{"norm_eps": 1e-05, "rope_fraction": 1.0, "parallel_block": false, "init_std_qkv": 0.0467, "init_std_down": 0.0, "max_grad_norm": 1.0}
MLP neurons of a small language model. Each row is named by its layer, matrix (down: output weights) and neuron, and shows model dimensions 0-191. Each number is 128 + 32 x the weight over its row's rms, rounded and kept within 0 to 255. Numbers have three digits each. A neuron's up and down rows have the sign that makes its largest values positive.
A block is one neuron, or neurons of one layer that tend to fire together. Before each block is what it responds to, as a language model described it from the Wikipedia text at the highest values.

Responds to: Opening pieces of words split into several tokens, mostly given names in lists (Ern-est, Bor-land, Leon-idas) and words like fl-uent or adj-acent, plus coordinate or height numbers and CJK byte pieces.
L2.down313:163083087121104089127091131143130156131114102131140114119155164125104141194054148206160120121141186096128122127138122102171122153100133154128100095075088117075144082167099179063122117082101115121116162129136138080098121131058107133171104099140149122116150139193157143075113066139076114085140116111159161138153114045128127128156113100131139116175106156156152117076135089166189105132122123136102200086143118153085136144194165116113140144105157143075174163130094152180102124090100170166062075121151132178183092171147129127153131170132131074076194128117128125131121077190133101095

Responds to: Fires on the period in "St." (and "Mr.") within proper names like St. Louis and St. Martin's Press; weaker on starts of names (New, San, John, O').
L2.down346:168131132173109102119150203119097108122123085060104138057134092111190197156105124078068084155127129047142143146128167121118160148076163109086124157165201112083105128091107138139136129104130156102111139147183115128133144114087123128145121200126095109164096161089141098138169092132084112170114114108079108133137082147145073092070136090100125146112129124179101102105108136162125079141120097145110101096145184116061101174126188080119150131166190152083150097173078117162094113152087104154120132073134067121109083166175115126057149135102103163163157143119169157108152161145118121121

Responds to: Closing subword pieces that finish a word split into fragments, such as -ring (Thirring, conferring), -rix (matrix), -itions, -ments, -age.
L2.down481:105134114163134140095129128093148102181136124150158067105112102101134175173172095105117102148141132151107135081178179166151109148139119128173136113199116142133166160139095170152176070136148110129164096123108180115123131147114130156136098119049136107108080141126097081158123103173185093119095129143099125158108186098170142088196144142079159132190159137123143118184129098176109096139123121089132156238111114105087112103093137108142112139119115179096129109091140123164085139154165136127215121216091077096094061151129138166163125112104120137061155129110127107180158101083189108119

Responds to: Mid- or end-of-word pieces that complete a word begun by a fragment ending in s, such as advers-e, propos-als, licens-ed, Gres-ham.
L4.down12:130083126074099152103119181166101120113121082054122158107049154136186204074120162067093096155139087086150103187172106108133142105112150134115139106116175129127123112151147101085141070085159128154124146104118179108068133136143054116148167126134077106098164103156078136102126150145188112101099170183074137141127159121110133131127125145117053193075100142157149156129142130075106067099142117140112129118131098124109088138163153085128155106084130123149175076143092138128094184163128114103166071162120070159129154102182112151167124085132135140141144141159156140100064083102120120188
L4.down169:159144138106118129145076194215135150140162067145163173173096104122159119133127136157133169088092122167123130109099090158177085159094094170156138140044146190116110162143107165113141192131125153194104110143114118110194083112108127110200116138139087108143142148194156115164134101119108136096144174129124082108133062181105132168106138141143114167115089194103143084127114148176130119161149127131209147170132094095148120062128111142140114104114137175109104129072148093116114140126112138152116084105116051085101098154135142115208146052142130121164114113083122118163109126086151134181
L4.down220:119123130202149138160128142135176134115164085190099134117154162083133144214125140153066165159170127175112041076102126066137154132171129157078098118129123136121120144067145113111089041163119107113162178120162076171158133130126072177176107162152127150131070096103183112116125147147143110110161120169168143105132092122113081136172158143108152132163153078152102176104116127069146134072179130118146167090098144141116130107108167110206088163090120097119190106101148162113097160092115179091132119160086109138125130120144138129118142117168093109094088213182145123131097133156137138129
L4.down237:107122089169093129123120100153135114101098091101152147118036163094131115102118148135134144139155097098157163166160105096105136152155143183088133074215121146144117098072121118143159120094151131147135100139111116162149208118135086143204145112135154106187118175133121136147101186153155115150103190151090234090141133138142109105142179092114130109126205083143111073148142119115160124066127168125122128120116112068100097159125144142101169138177148166098126113143117098082102107105102155092142139131109131092165153131232100140081077141053116201145128126129177144135134151174159108160
L4.down258:111118098129118110209154081107136161108126126061129164156125105153154202104174091200135174192160092106120142133101066116074159136164155148075130184086155126169120103115068125109120173184080083139055101121103092104114143119072111149112109106117081166084176100127128132128122121101099075090193135141133122176087151126081154077187150091124152101134082180131130094122137131155103089131127092165095098137165134172149137128116143115130102172085122094145082140116179153151096136074119097125116182096096116131084160172087129130159181110154085117101131131148082113092148139064121110089
L4.down408:130128157100124109206083176165084146142143173146142145118158136176124156124138092100127130115133149088132176134118181146146110165166125141158135155000129158098159116145153111132080137125138165154206060067072081136179123107057098070149092116114110118181113147088122104120151186120085111139180111135072127091126087161161146128091098125135156151139149140171157106202172095134160087144051176142169158150130107130163182167101164129155103117088159150116167117089125132136142111121095123145118172129075091151108155100078140127122113127142129131143139120173186126142097122152092128122
L4.down437:099151119107107140158142062091059074162132090132079097129060203085131099126133129130168069178101107109144189059140146161162129149140136126135149093181195129121140139115136148121162217158160110136109150084153101135151144133173146116138178111164181136104181147149178140142130090081106128155125116151129100116111152120202119118125102095121124180114105102182165057067090143105135093127076102128131156122152065125111067190157118143108108155131163129135160129121153122113129125056103109104152162094138078130154179141091086104127120116086181169114107123102085080175119089149090162109
L4.down485:135105143111144162114185115133124098175159069081102139077091130132113157128131092179138117114108111118138131126075166146097153184105138117176154153112095224116153130104122084178154147157123164177151162091135113141117148078152155177100128126078104132104128093149114148081180103080128145141116077127070177120043081123133141121139077148152094135174088123125079093147145087135136131092081139048102091098137161176141178109115160179155142162135100101174104099113079160097100148132157133058115124118159071117125111074132187144167096102098118204160117137062135121088116160108181111132

Responds to: Fires on the second subword piece inside a word split after one or two opening letters, such as H-ern-ández, st-or-age, l-ance, Nor-folk.
L4.down11:169126132149125090103089140088133117119181121111154132094133107138119107136103072094136172136166067139120041143119136200099141153071099188212115179138115126160140131123087111138095103215118116130130149142152140114148179105197159126126142083113155131082061075098097079113088099184104178117143103139155118149159144108142141064193139120101158186130170118103114138117138159106179131131153103102201071096137129137133113160120120137142100104109161128120153139150146097062186060127149159142122109157159100107107134158200166135105163132196161115108138142152111065163159080106094141141
L4.down48:078157115108145162123124116175112141136172132158121133079107201078204144180168099169131139121126123176140153112112197181108087129136099128116123091067137149081139094133133096144119103141160128117132144159145180139168117170143167096123114120100194179102054116133111099158149145154106135085101087146118130102096125101119164154220092150180225086157155199167179132141146156127170137177078172162169137088131122147147106128159125138112145128120139127125099123117164182126089188099036097141095163144075132149090108178149135145149101122144145116123156154137076105103148160165089160146
L4.down93:104110154170196132170079177110134120086129102108094113134159126151097154171141116145161145146121058087121132158147096187109136125116101119118199169112116063144154124151160122147119069127120109075179127148169110101103126173165046152145160137093113148112140086060116153106141121076144101092096153126190140145166126160171145128131130183168131119133049127128130142103166139105143142111123076182156059094099152168065131094132099173167058155121152144076143127146059101137166084136131103174134089069125168169157093142147132125115109148169061111116092184086169140131122100120078145137
L4.down95:140114130091128048088144126130058151151121149118116102085112139109133099139132120171108128174086127081137141127106093101158094097107138110092144115128176111097121074066160095097131175131154170147161131121103187099129143079113117205110117119125115120154135085070101127095140164112049107162108107102066110186114133051086123134099187081122148232152136173093099156106086204126139171133097171102132076134142095127100179151145129144094118073108103116129152142092119149105051121185118096086109086171126099115080101131176160070075108125109122136142141109118144124127090088158116148105
L4.down239:164107142201077146079119191147075165126127117096159124141104125128144155165069119093113123131157132086132129148129175136127089113099086084100128156132115082127120134172106103161101101171114155115118076123088161185123101144151098149118076193126109107170114112090040151142109096158115185198103069085171132127079135081174144118164181150167118138106107178127156174087114109131130103139062132157155118093169092168138146102119163146138086099142134147080100166106103120158147199137098159131103133096170174165186134161080115114153175085076069153131178120145143150100114142074097161096
L4.down286:127189089108119129087167160101138160132143132176135169089115115200142204129075087146142141127178082141154125100162092100129099082147079136149168151089086075107098097131159116068130178142159108164079132195096147142171134126112108186084108189083194131132169113143149189153135143152099099130131146083087063153056046132135142120136105104186165130112133139142046080089120129190080055161094129152084128141078126143084129154139092166145107122069126138085125137121166112130127099097139150116096122121141123101125111153114112098146144137149149096104115162119083106139105151119182118099
L4.down289:146057113121118073173083142151154152122112152137160125085186099132156164159114121118172105130159183123098085181123098088144105118073163023149132162117139107102121181173097127139115160136117119177123194123128159109151133152117103155112159208063121166128141126102098101192115147076180124140116121113086098160142136132116111144183151185160159141085194130161121098135137091123163185142053143162091105079112125123155120146107140113113143201097097148192135105125103127152111153088143140136149129125171122110051135139125098096127108120177153122174144119105096151152134082186146052083
L4.down394:117150099114092152082160102143200108149122114143124122163078123099088107138153156154122065113147157116102220164129100114132147117132151182189131102207120193144121086145097124080128125126174152197144077070116170128126117140162112084128096105170155135143144129202094156105128119151171202119119164174159133118077058130162130113144130066143133160105133058159099143074131116075125121134089092114111127097145114110124080144134039108130071083126099095091109134130104100108122137109127083121107109147162112080082187128154092091177118158099146114141197112080130078129100129127127165114

Responds to: Tokens that begin an expected continuation, mainly the period after abbreviations like St., Dr., No., e.g., plus as in such as and include.
L3.down189:124093108131086097149124091086093156102088148152127095090100112068095138108174169105122136150081127074126104196116122108104084135164172125125125098119110098168071154114139172150149090112125153127150115063114123138126154154151096082125141095094107156165098106130117134142199093201141124160163112171107112079091183103129139120105108116160144155151135085093078072155055141161161085146159085137141164165139086143126167095156187176096180190083116154138108113117160157124131109188058083127155134129165134123174114162153142149092136145208117152187115158055181144109150103154143180136
L3.down291:173138159120126135110188116168099145156158131093086134136131098097147123116144126130099056151093054128145122100186151141133143157114061172124107171242156046082142086113084074103085100086111133126138101116125120081090109124146097154111095152112122087154078129094146169125151085135132136145088135142106109163188109121118094081105070133134198137142171131109066155085155122128088114129117095174152107115085092145097077124063145173085097158148173085133150161097126109170115118101113111149125129074109135094195074114194104102124154126102103177153165132117144137154107153154087122079
L3.down309:091157166131145102074110178097135126134082074113220105114151119089123159131136087115118074177117126134152108139101161113179117150135128135088100142099121070113109155141129098097180137125108113187112096180091113084118165115153116075160130155101057099155147087106163120132155103108172082175148123089166147185152055161111149070087154104068144144151145098148119111134121119187176125140161145173114145107153103149128116146131169074201139086122168124105134172162077132137144098153147080120122107123154108135155055090155135117153161073129123197152128080091199093145181185130163135156
L3.down323:143176161107108142147088117117099141164140114098128136105077072097127060179136168128066108196168182121114139118111161153078135160123231164157085135137170091130174116131134146125095187120137165154126132137084143081128134178090126127169140160115138091164145123155149111127156142141122120124157100108091182087065101075110124060135173083104152161109176085175116146094108116218128109150134111129143175137117123132078063174152114092126221123145143155109155148136140095154097122167178116173117084111113116113123179140124137118144149108108124120089179094126087116176116134172051110091
L3.down375:140102048139166069137055101102145146179118197117167083129076129102142147133162141125142108136128155138168167142166178134102130128113173105103103088124102070071162096109099118096140155147181118152124147131127157115113095085139129161116182088063090135133103116157135068101096100072133088143094155124100181054095109113132115113143163157137148170141116151111059142163118143156130095032073150110103158098170101139083117165162112115135131147035152092153085148170072094104136099109072165104154181098148103098124125130121110089094129120077134156123088085146118122124092117144157171169
L3.down423:102155086115069129110139093154193056119106212168111158146152112119083142155142132167106118076161170139126153113085128131117171103083126145137103126158116119128163123119127127128120175158108112139113139133129082038101071131143117145130026143119122174194135134145140167138118063154102175152162106138162137148082120132079198145124100132076080087132164118100126165104099143104110145105163134089153182100103127102167083121088091102132092070175109065075159206091131117105137152142124130144123145164161168095084199100164171081121094175086113128107108107118158160095105148162133127128
L3.down455:130147142152140125202082139129105155138181130136113140110090132104164171073082130104082159154181086186116141155062130174070148133096152143112132127174168130075121104135069052142120146087129113085169107153154054146133175141129112146193087120189138130149111084121138145107110079105086101157105155086116100150128103088137158080182167117109130134128150129144144120153192103151141127145058157138110108139163133091152099138098163085089112103135118147066168108202051124139138154162143206152128068122082115102157113126132145122134123121045119152183157163104123159132103089096146133089
L3.down497:129118137129086065159122144125115153109125133129128121064110080197133108120121149116057118119177112121156134107126134115141105172127162144154128132152164136146126145165122113156144201130158087121141085137159116130149095091092154149120112110108081140107131067058143122106185096177116115177137089106109073130124200089106160178035117111168117079127051128056110173137171119143150079062161119080094133083214185142116086142145136158121085063133143129141182132140092136151146123149108145115199106141111100105080093142200145116111153160102151118113164176106132132124059115088136115136

Responds to: Word-final -s (or -ists, -ets) tokenized apart from its stem, mostly noun plurals: rounds, grounds, funds, Fields Medal, 1990s, Knicks.
L2.down75:119145111147131140072195118130140106129085123118137138148166131117096107181129176114183130133105207152108115129133164136109127126129119077145110213162182163133155041070212091089076155102128158140121104129101139075163143099125187093151146192144131128086115129141124087138119097178171131160156143195126116100129126152153114095081160100175102074163146134080111094130155140163122191088164163115129165136133044133090102154072065108115183106156102129090121129121129146144171096113114124096194119163125138147148113115169141150104096102190134144065127108147113198123146108104120128082

Responds to: Noun or verb tokens ending in -s that close a phrase, often before of or punctuation, such as sets, takes, studies, elections; also more, history, result.
L3.down42:120111145083069103108062172106128138162123156133117187121114194073164111119175119121100158150210161119155134117139151137141112145122114138119144137255159150085154118145138081125124183158137126114122153168092101147116107181107096106040160120104099188172134123187117163166103098156180141162105081097137097094131155204153130133113119109102217111153129115152142132125139124136090138094075167118138089134129115125158070166112162148126170122118166105138159134149141141128149144195135156156150155124108125095149135121172150117095088108119110111170112138087123157107094051142067131089
L3.down63:106067092107127144099133127125181144088167156112085096091077134164207186160139133137145135148122109126133141133183117082126184169178090136138140160090068137119141108146147156117150110087141111138158073173167165120146162124122159142149111117130112131151133138255091097160124187114190136146155128157178148082141115172085112195143148143180109134074108134122122078104152172120151110112149182133175137148077120191186091135125106116129157149195126103146063145180136129154131124142131153125133152146173094137132164110158105167202119179154079104118133118073151104113141120113165074119
L3.down191:116111091123174117135183115119128150116109139097099135120070120099099113160168162115168098154192168178145125109158133131129122140097164114086151149152125117091188089072111184146135116040129086147077087162130106113130176158074150106109091086135113177114114076126143131119116167165104132108147115127110135173091147185144065098174131083135131127153130128142115091094160113147117124164152107137143145174089098088192108184203165100134135178124199157123132122152128144182152117088073139129129160139058127078121136110107118102143205109098109093070103074228179102157108093150129104116
L3.down275:147124130172130126127112066161144132146126105163171137149117072096151101164131169160161165083133161140133169125144088097120112129129109088128166184166124195120088091062172105102151045126081135158188081152180098099158097125088175177159108193161103108125145076121133118163144102163112181142111146119131140125102146115175148127111186162108181106152092155147095202144120157153122126092077140147141153147157071138167094140132109159139200145137067109108165135135111160106122097065161072129160058102150099139163126141146151137118121168125162100162098157067165183090112162113194104111
L3.down387:144176143099107092104113184145136115153149142172189117114108143173133106106155138106157163149122130118143150171132122203111147173099116117151184121094123175064143146094196109136104165145092166197118088086153160144136141135107073112151120160103132119139162168131162072167128109127127091119075139116178087162108125163121080197057105080136101127122128238144132161115156111078199169160156116075139150128186116099124130082115145163107112137128138124103120168095159095153146125114196097155114140134078112053082114196121141097124073086166120160157116191099108106095108135148139130118
L3.down396:168191132112107147100102099195142116116056127110168152132113112129108125140104179111122098139098188181079126175151078203076107142139137111116229197158158128142088090089155169136138094128164157159157104107128101110098138102144133137118115136134129105121176105166153092091128151183162091124075093128171116160128102084147138124075167130089083119093082170118100164131093113105131164085117151096111181159059140105105121158120132128111106153148186123183155170139132101081164093095144148138150172123152124079131103069127165121107039135166072118128119134054129130116155163182106139120
L3.down440:163143098214123187164160157199148192169175149168103106144089163134136086128140187122124110153144160138159109113120134057085104141113133119116123156101148165090155086121180116132123137112193120140078123106092139091119160123098095097149118184132060160114183166131173074183130135118104129185086158102139130110078107173119173149131161096120149114132165122147115134125167105129125191083134157075128152160149162195195109126109131123080208122139136128162113097172169088086111128102112175061122167102127100118157089162170141167111100164079102116140084162147139125125131099106100123066
L3.down477:089090128185060129205188141090109108139148163101120101125095132036136172151104137132171106146125135158154147189114102082105152146128124104079126123214160178137081121090125176116140140156114135138075116209080097136164153110120091147159135161093147125132120095082141069143161168188142109060072157136168153078149151192123133123128154125116089071129130121145163128146155039108072122097104155116105117148143131109117161141124094169125127070089111115182128126131152112113148103141090145096080127148122180143144144135164101137123109164061112132120144092088078181126094130143174117176

Responds to: First pieces of split words or numbers, such as Th in Through, Though, Théâtre and 197 before a year digit, plus opening quote marks and infobox colons.
L3.down50:104178086159117159131136141161176105127139184099138163133201118100162126086118199150157157110095173088117094114135096102158088111112137119118121103167124104182116126105144117127127105138109123093154120155138132118151130065165096060124092173144163127146165094101134095128106055085146081092132128135085111138133116074147126090122137089113141235118145111168139176076168122084106082188114087126147096091105184120116106084182116173188088147148118133107167158104108106084142141177066125144122052113139092108135145199092183102107110153136117123190176122160126121097127126127137163047
L3.down79:082136075200155100117092100139131126083126146146189144148106085090114096156199112124122175139101153163101129094087105110139153133137095071092092124124163148156145101146158091091128052133176090128120075119094104061132098116161128086152129140168136181129191116204121104109170137091133135099096087035121134168080077140111130144186163089089131095148131116101121143116150157158125132118119148162125151068115120139160073196188177156165126073126147110125189157152100169126153084116118124136118100097152131131155184189136127122109114162115126143181146055159135138120122157133163194119
L3.down231:154095134138164076182111067141120138053120170125089099142099122115091192200070077166105096150163133046120163117106087116125102085067118119144140137122180124128140148163156148125163101100163168085107095164096134136136145179123117174141119158189122110147126155174159133108144082099113081099074119139110103174067186092131142126113140125100150061119132119129147073107161169153102127135145112168134151127156196140174134099143120138048132145107190061140088092138106158128165166121070161178082113161131128150129100162126140138122115143102123153092161113104089155185132049150128147108
L3.down343:158144132100121135106121102074087135133142147125105163118112115097164161121115167163185110123129156104127139163222076103137112109086104099167151116198073149129119105114190118085084094165160066098139114085104182175101141136081114137151123199180141185110075145153141161089110074140138109128095169131104089138112206099101106132149148157111151144154200127107113120098103099098144127112053136098153165145146112128079106111175194130145055118081116121178053140125119149095084169157136120183138129141131186140134154156104141121093125169169103111118103096127082103170138158132161153067
L3.down360:159123107144124116097163134112167116157194194124128164104090189098104216135149123133132125085137161139112168118151153196142080098118124084115129127081186127107127116147113102132106220130091097140155165142106118142113089134066146181131130137125172170068104102069187119095134090092132102089145150117113115149095118097164139183131110152204092171157111180110138149102139117086090110182162110117110126147148158153117090150120125121139068141073119114153078121053145179093167136162118185144164078114147050141104124180076135136177100162081125132167153166103096122126116093163097125119
L3.down457:163134112144123123155105094105177127119169164125111092101166085162092165151137131105138089107180136084142087155210096120108076141097119081143163130208169093148126134125166119106094129117144078150101113113126126076133129120179077112164131187142173188121083166123196128134098134115148097122114114062114090136076158069109063164154130124170104181097088131145129104114157123096121164166095115104119163129043111088104071098146102174116078210088108140174133099097101107140161102107110102143134078155099095128129185141097135153111123161103104126144154122177087122122057081134159146075
L3.down471:137177090172141103147173146091167119129166147071113147108113130075098161120163110129136117129109159118172138132088160156122106142152125125171123126152170127149082135056101131125119149147190128105119111123147062123147093100141135038128105191131154118121118101132112077127112164059158185124143144075100190115127158089110145146120113099133177128187133142095139170154121175120159098099094133141159115101141086111150085181210120079183167147146175082121099188137118137119101147113085135078118135085133155088107196172137078065119103151133161062109149164174129156064100185123175085090
L3.down483:154141137154052140174141126135164080124159155133093186110089164113135137183119152089092126076087125100150155141110106153152144120138104110235188098169136109165092143125130131135195153111123152098068096100109053117101138141158170132138163152111136186142135120138050186152129121178126105104149123110157119101135107118156161153090101111100160179158156188075194151109119132166169113179134132137150143141090129154141158069093078213143123165100155151132157122133120108155125137098130161135067103125087084149101126112129099095100118137117104134130068110050053142128105103158074138172

Responds to: Second word pieces completing a split word, strongest on the "us" of versus (and Minus), also ut in brutally, ite in suite, ake in stake.
L4.down94:096110069116078140124145184193089112124119137120107114076094144118114138104146089073090104043124115149139119119151113157103088163144128154170129157153120157140171098131096058130106109145140137165158122143091077145114142113108166126124137113129173181095129139139173166090157176144136111159149056090102089130121092078115138122078150118149083142162163101133094107129213155132082138148110123136134131117122149057057166172064136121166110143147136116131146130064073175158207103147110088119164167156166086086184108189156110098144126121101154092150113107116187158162172104171081146177
L4.down110:158171111144105093143162123158126140097127089142128103106159059139139146118091066154147097112127135186107083145157146090196099173145122155104114137150113144233147107121140108039128089107116119126159099103112134110156155170163154129135096118061134170117155080134104169156061168048106113162154111119137118068091129141094129107146131088178172144100134097117107108129080168169156120112211140131093107115114211137136155111076179125140175168125060095142066132155103112107113092125149119085113121165114154117120136128131136191122086150126136108062101088178137173078162134090106129150
L4.down155:131111114210100095114111187124164145192146142112146142137117135165128171084115140135133154093152139111156149137128153148157123115150152124117152206091085145100132115142117119151075155126158110142133108145100139094084105134158155121163101184100140092170132069094095172137111177081129134083116133125167131122133179091164114173096082093080166112099136207146147120167064149092130126125157150113108119223175137085064117127108232156114161108115130149164069123101110130128105143098111128134146105110055126081152059129022110147141132175130096071135093157130175139187136130118130124109
L4.down162:139141156073095107148167176124172116102107128131135121122138131070086156149105117122059125098088083186137144146130114134131141114104106120154159118099153194128161080148132154138097142179177194132127152113152099146135159124157166168159159151093122095143138135186115101134107142165078069102141074219136082121089113164115119090147200150143117133152087154173126098178115163134205060094151133098127132074144128098140184111184125123114105129164074122062118138123119139140136102176157122069067192062157130136117137141129103096150145060119132159134078156117050179139118173118159100138
L4.down246:155087176132084097113069154144119120131136129149119115100088170177062166124131115130166149147085127088153140059141098178125132121186136121127100143186164103145151095125141039136167123196067081119105155129122132139144127149194077124107148111126122147133056132145188094121216132043123166122074126143159126142102132154106131175103157133163124159103160145132076136062133152149159108113153156072104157125151206153084142123083149156140106148136159165130143162171132147115134133108102114139175110133133114097108101157089117124110173120230123131207101143126174121140093123070095141128
L4.down254:169140081114110105107109119144084154128142111128110082064105076095164159178113125140138095107115106162150116127155132085147113101085157126143154158121109167184149132106112105189152219131136166163127177163146117197142151094111158152147119125146114101166103153225120157135204135119155129126082121147110124082175156206170152165103100150113152147109136174092174140167097125114220130140139138144124108083129090140150162135133105145135174236075161121130156128175125128152126100156132144139157114098076146158165064114135116041161087154102179119092116078139126142103135127094091135146
L4.down321:160172048106139100098133147102104180110138156130159125128154116075107134131100120120188093108151207139155113130158120119047137071105137111116132135172165188096115108128178076102152175123130141087156072051148119120118109164136084159175170127093096119152127118128096152098166156120180159068119121146072185155164205207202139149165134127182157149153103120218136134110078104100112086104110107156121115083097116148123131126130121145178122136136140121122167180092142185128099106132193161046109171115138116102097162099130154130142124117120091103098098112121117116150127083142127159142
L4.down345:103138129079146086091118110186156181139134147128150092150139125120108155142188115135120143126186147092104125149058120190077132096085118082118074107040115138179100157094121120150143069078141169141114093121126098180125168143110124159164151193122104134141122123068157099108114162140174144086114197104193156092093066096105119112123110105041119131102087145130129134187113110130155073112147108175135107128178174153081105171149157130111195108145117169096094103118164087100111113105130136097121131088180167089082103167169165135194162131158159114122118085184157108132118138087127152122

Responds to: Suffix pieces that complete a word split into fragments, mostly verb endings such as demonstr-ates, reve-als and fund-ing, plus colons after infobox field names.
L3.down7:164117095135083156116160094131168107066124133147110099144201133111170077121137092145165134135121111173090098092158059140119142120116122157159167125255155133134090084140128078125126172083170130176169149145149132132129151150097158137116125157109189129127131134157196128130093134136183152133141155141158122101088144118113109159145094103104159138125141116119146140201097140181100093094163211173138100124087147082053158081153133182066105146116148092113131106124125119138149154052151101156118151146179138128156137191111148125109063095179151141188124166151160117147158122162146129086
L3.down61:066118120144109130083197135150156089101152106117144147128083133106105160091093114140137121101151168081112098154173103119067123121102194142167090120071152135152144068063162155110149152201168127154111094150063145127123156134125090107174148188159120143148113128158163151135124088150137155148072152106146140114064076104079080159086152130223141153130145183071129166132098126172138163142111130098123108160132161152141119148061127131125108089125120130204074097101120131136129093154135134127127136059154122196118160147126138054085101139129147202122071129131084114096093143086173126100
L3.down109:133110169124125127084136197125164138160141102224137163127125129070097118103124112135146169151120170116108103175128104187139123133100139090093172146047105150096115169105164095114147148075091145091093155130085100107049120168139129140127122098112165118167143137157163127150120141191124043148110124125087115158133178145112157135135107133108160137094115122104076080176101145138083172157119156118107121102165219123087115081162067181099214144155159113085136151121162137090157162090087147087170160146167157112140078059072117141161149093123129120130131136098094162150147088118077136134
L3.down129:138137134128122119141125155161110139111098107186070110133116111107174093118133120163125111130106201158165141165148072068086116153110081134133093134068139112160071109120108194171206185130138157122139102117106106144153162090169112076113138213085177138124183162173164097150133128120164097119113134087088075149070138130127143069175119175156128177113124102126154104178077139089139117151120067145157109092148144109141126071089127125139134117151171129175071146146126165108092127149198147154068121113109201047131146118135116142229132126128104084124124133143140170134104132092160111112
L3.down170:123045184152097125133098181145146152147107158132078146173086107153121182131102141094129080147140148130160104153061133140124123174175112116133119161157172147161149112129149100086118090139106125154106159158110117170084084080115141178187176130122131180106074163151168119154077117145155093168123167139140094129116135131115120117177098162146057050191126159105105108104150179151073107114169076112135065112118134084114090102087098102143120187118084112141123097130112102169120129115172097121069095088135135142125167142110093148141152201095088174138113163126149210134173057153151102103
L3.down242:126123092144162088078115069131147131140134185149139101103145105095151105170123142128140119111083139111124134070174120141181110180145162124123145142226163105092128115067158146121064120110094172108151157155141139132167175133024104130120124149072160135161065123202076125176137091159185115189150100154134104196129113129179130135171067191092142125095172125117114128136158149122153138112128146147100136100121106126147137114117131200088155118132147118199123097100204105100123152113117157128121128139137159125144127175161125124084081102189143161108180070144130136131103082113126150045
L3.down349:101165104115129056129136186124114130090117125094184135174103108146130132097116164118178102171142113131105084108094133107126185106134125160138155095129146117130112102097123127164136116175138139132119093202115167181106174149135118146126139174160131108158171133131149126086098152123107122074095167162181063123164125187130105123120050129131168148151060072127149121037132123169183091130162135148095088140106143104097167114106161163070238088157070157081127035111123148136165082152110123138185114111071122112136136133151148162110088141110076108107118168114153097121140123060110106138
L3.down362:055118141152124156095119105135200115103137151099098096127143122129074148071093111168144137115149139134073102128172053169102124172147155092153122145156116138162063118143139133133106152139102144134121155098103097136115078143094046132104131122072139162126044139041179181156144192162089195148121120114150107209069150087147169131130140138137156132140181124153131145165135143127107137101157137118156144130112194106085165127087152102130162173142130126089178158071070145121116146083139096137075119101162146181121130149156155156064093125117122129205105156166137115118080143157069140132

Responds to: Final subword pieces that complete a word split into tokens, such as paralle-l, conn-ects, concern-s, clos-ely, verb-ally, often inflectional endings.
L4.down24:154156138136101115034126108115149192154121097103155103113112177115145181121188069079170158151149160148160086186099192136101102162094102128115148144139138092110109074100142158115064190158097146093140103155083185123080089099097142132148069134132148146109097181180153161117117088122066106098122127074164134126136169049098161097118087086113122082115137157149150159128100172121186133105104178155108125146095121106113144185051109134118140143104163136168126126111136121122119133112152146163076113089124148080150045148170161145117154167137097143090119091122109108140107094122193098169
L4.down91:129159138102101125155179083126092152148166160176144140131073137121122146130110136140142165165181141125107145061146128055102133130110126160191093139061132153076172117083124067168164101195123149178133130133072109170141107196145111117201138122066137169154138114224238077127132095124179112133118102144109153091119110144117165145131083122155103184127141167145063117137111161151202157120116128101121146132127123149126133147173143157135132152111201120125094099066176136088099116150160121095124161115135115129161128147081078139154128058105131131133107123167149171124123171151110095155
L4.down128:095136150137097131158112117140149085134121130125163110143091188113123104146123151118126097054109113123134116113137120109138108131081126109146176140255153042145113103135064100168072109132153176187170092138099071109076119157088136151136185146154108072153088111092155131103101097111143143122080163106146125063115126087117113068094116149129100118119097150081154133125128099191152085102137084124117120177132109107126129106138128147090103192145141147150097203080154184093119089137140125132137075159094138142149121168143134161109053134148178113154154167127169129084139099098093077109
L4.down153:149078109097161133136147116170141129127192161150138101138134151114130109090148119141088197095169138162124140148111143070129109068096150139160116156084096141122136209100110089159136188167102132134068180107100082144132116137129118106076108155111163148147119071115081080135107153122131078120200147178128172091098079165166125162156140128156089097139140152118134131136143102173151187125156122097073136059140142192104133103136123108132121046077133085144051139073156140152095128122138114121182227157110089146083188158130161127074142096111099149089117176117065134131136143126141138156
L4.down163:081129113148137141133086074139188131148155087065141123104117100159101153137210127148152105119089146130108099150140106091188136101112111151107100146105148110192116099109119187125132107151139139178136067141077095139172156160133144071094131133128126137136142097149143119108073066118207069150171132090127114108108097082112144123108142109118110142151147150076108150149134113132098161066100124107101117097092123071144173099115139183125206101123156070191110136062143140081113121138153107123138086162092103126126152144201122142161097151190116122022155167189136185163174148148158104110
L4.down174:130167128107093114104083078142111120091175124155100088093088058089177063128166113121156134052175187107179107136054159163103107106110144122149167112149107159132099109102112052141129127127139123072118108115140112094175170147094160114139204107108117140107096065109188109085116123170180131100117155109148143147084137119183149177161134076133123141135134115095107144131128164151115130072173109163120152126147105140159132164218092105179111132140163125082124146137105153108099162115095128154058105100100120126083114154137105110185115132120093070053143130178156072155171141118110085087
L4.down200:122124134103161144171093136112099118102090082115131080151085083129085132082092195157147135146100175070152156137199147077124104104180075137155100118160147094154128125146119134123111077109151110151039156162099077084108126109171151100186117118069117178119102109191128086110097108120227129126117124107087160076146133163114108096123147127089148169138066159148112135104131168155123096122099107096172168184142130103171060104127140169131146078132154157121130080147087144096143098150175146121145132105110109097158170073090109108112147087132142121104106189142152148119174153100219130164
L4.down365:117076158155127093109107146114113131134177124169182087130144117158112097125090168110217139122087136128182114116120081117109132152132134142162124168146104025129141097120150123179148125093131171177120128153139115167120151110127070144137182150148172151166107150150179096183079071088127097167126178117142152153095093159056085181079155119111155121104141214091133138193083116102150148180131129161153096130167081156165114136109151163118152192072100079189050108114144137139148121107142121141151128182144147099155111135108168072107127182148129116139104086188122133120100077123113127116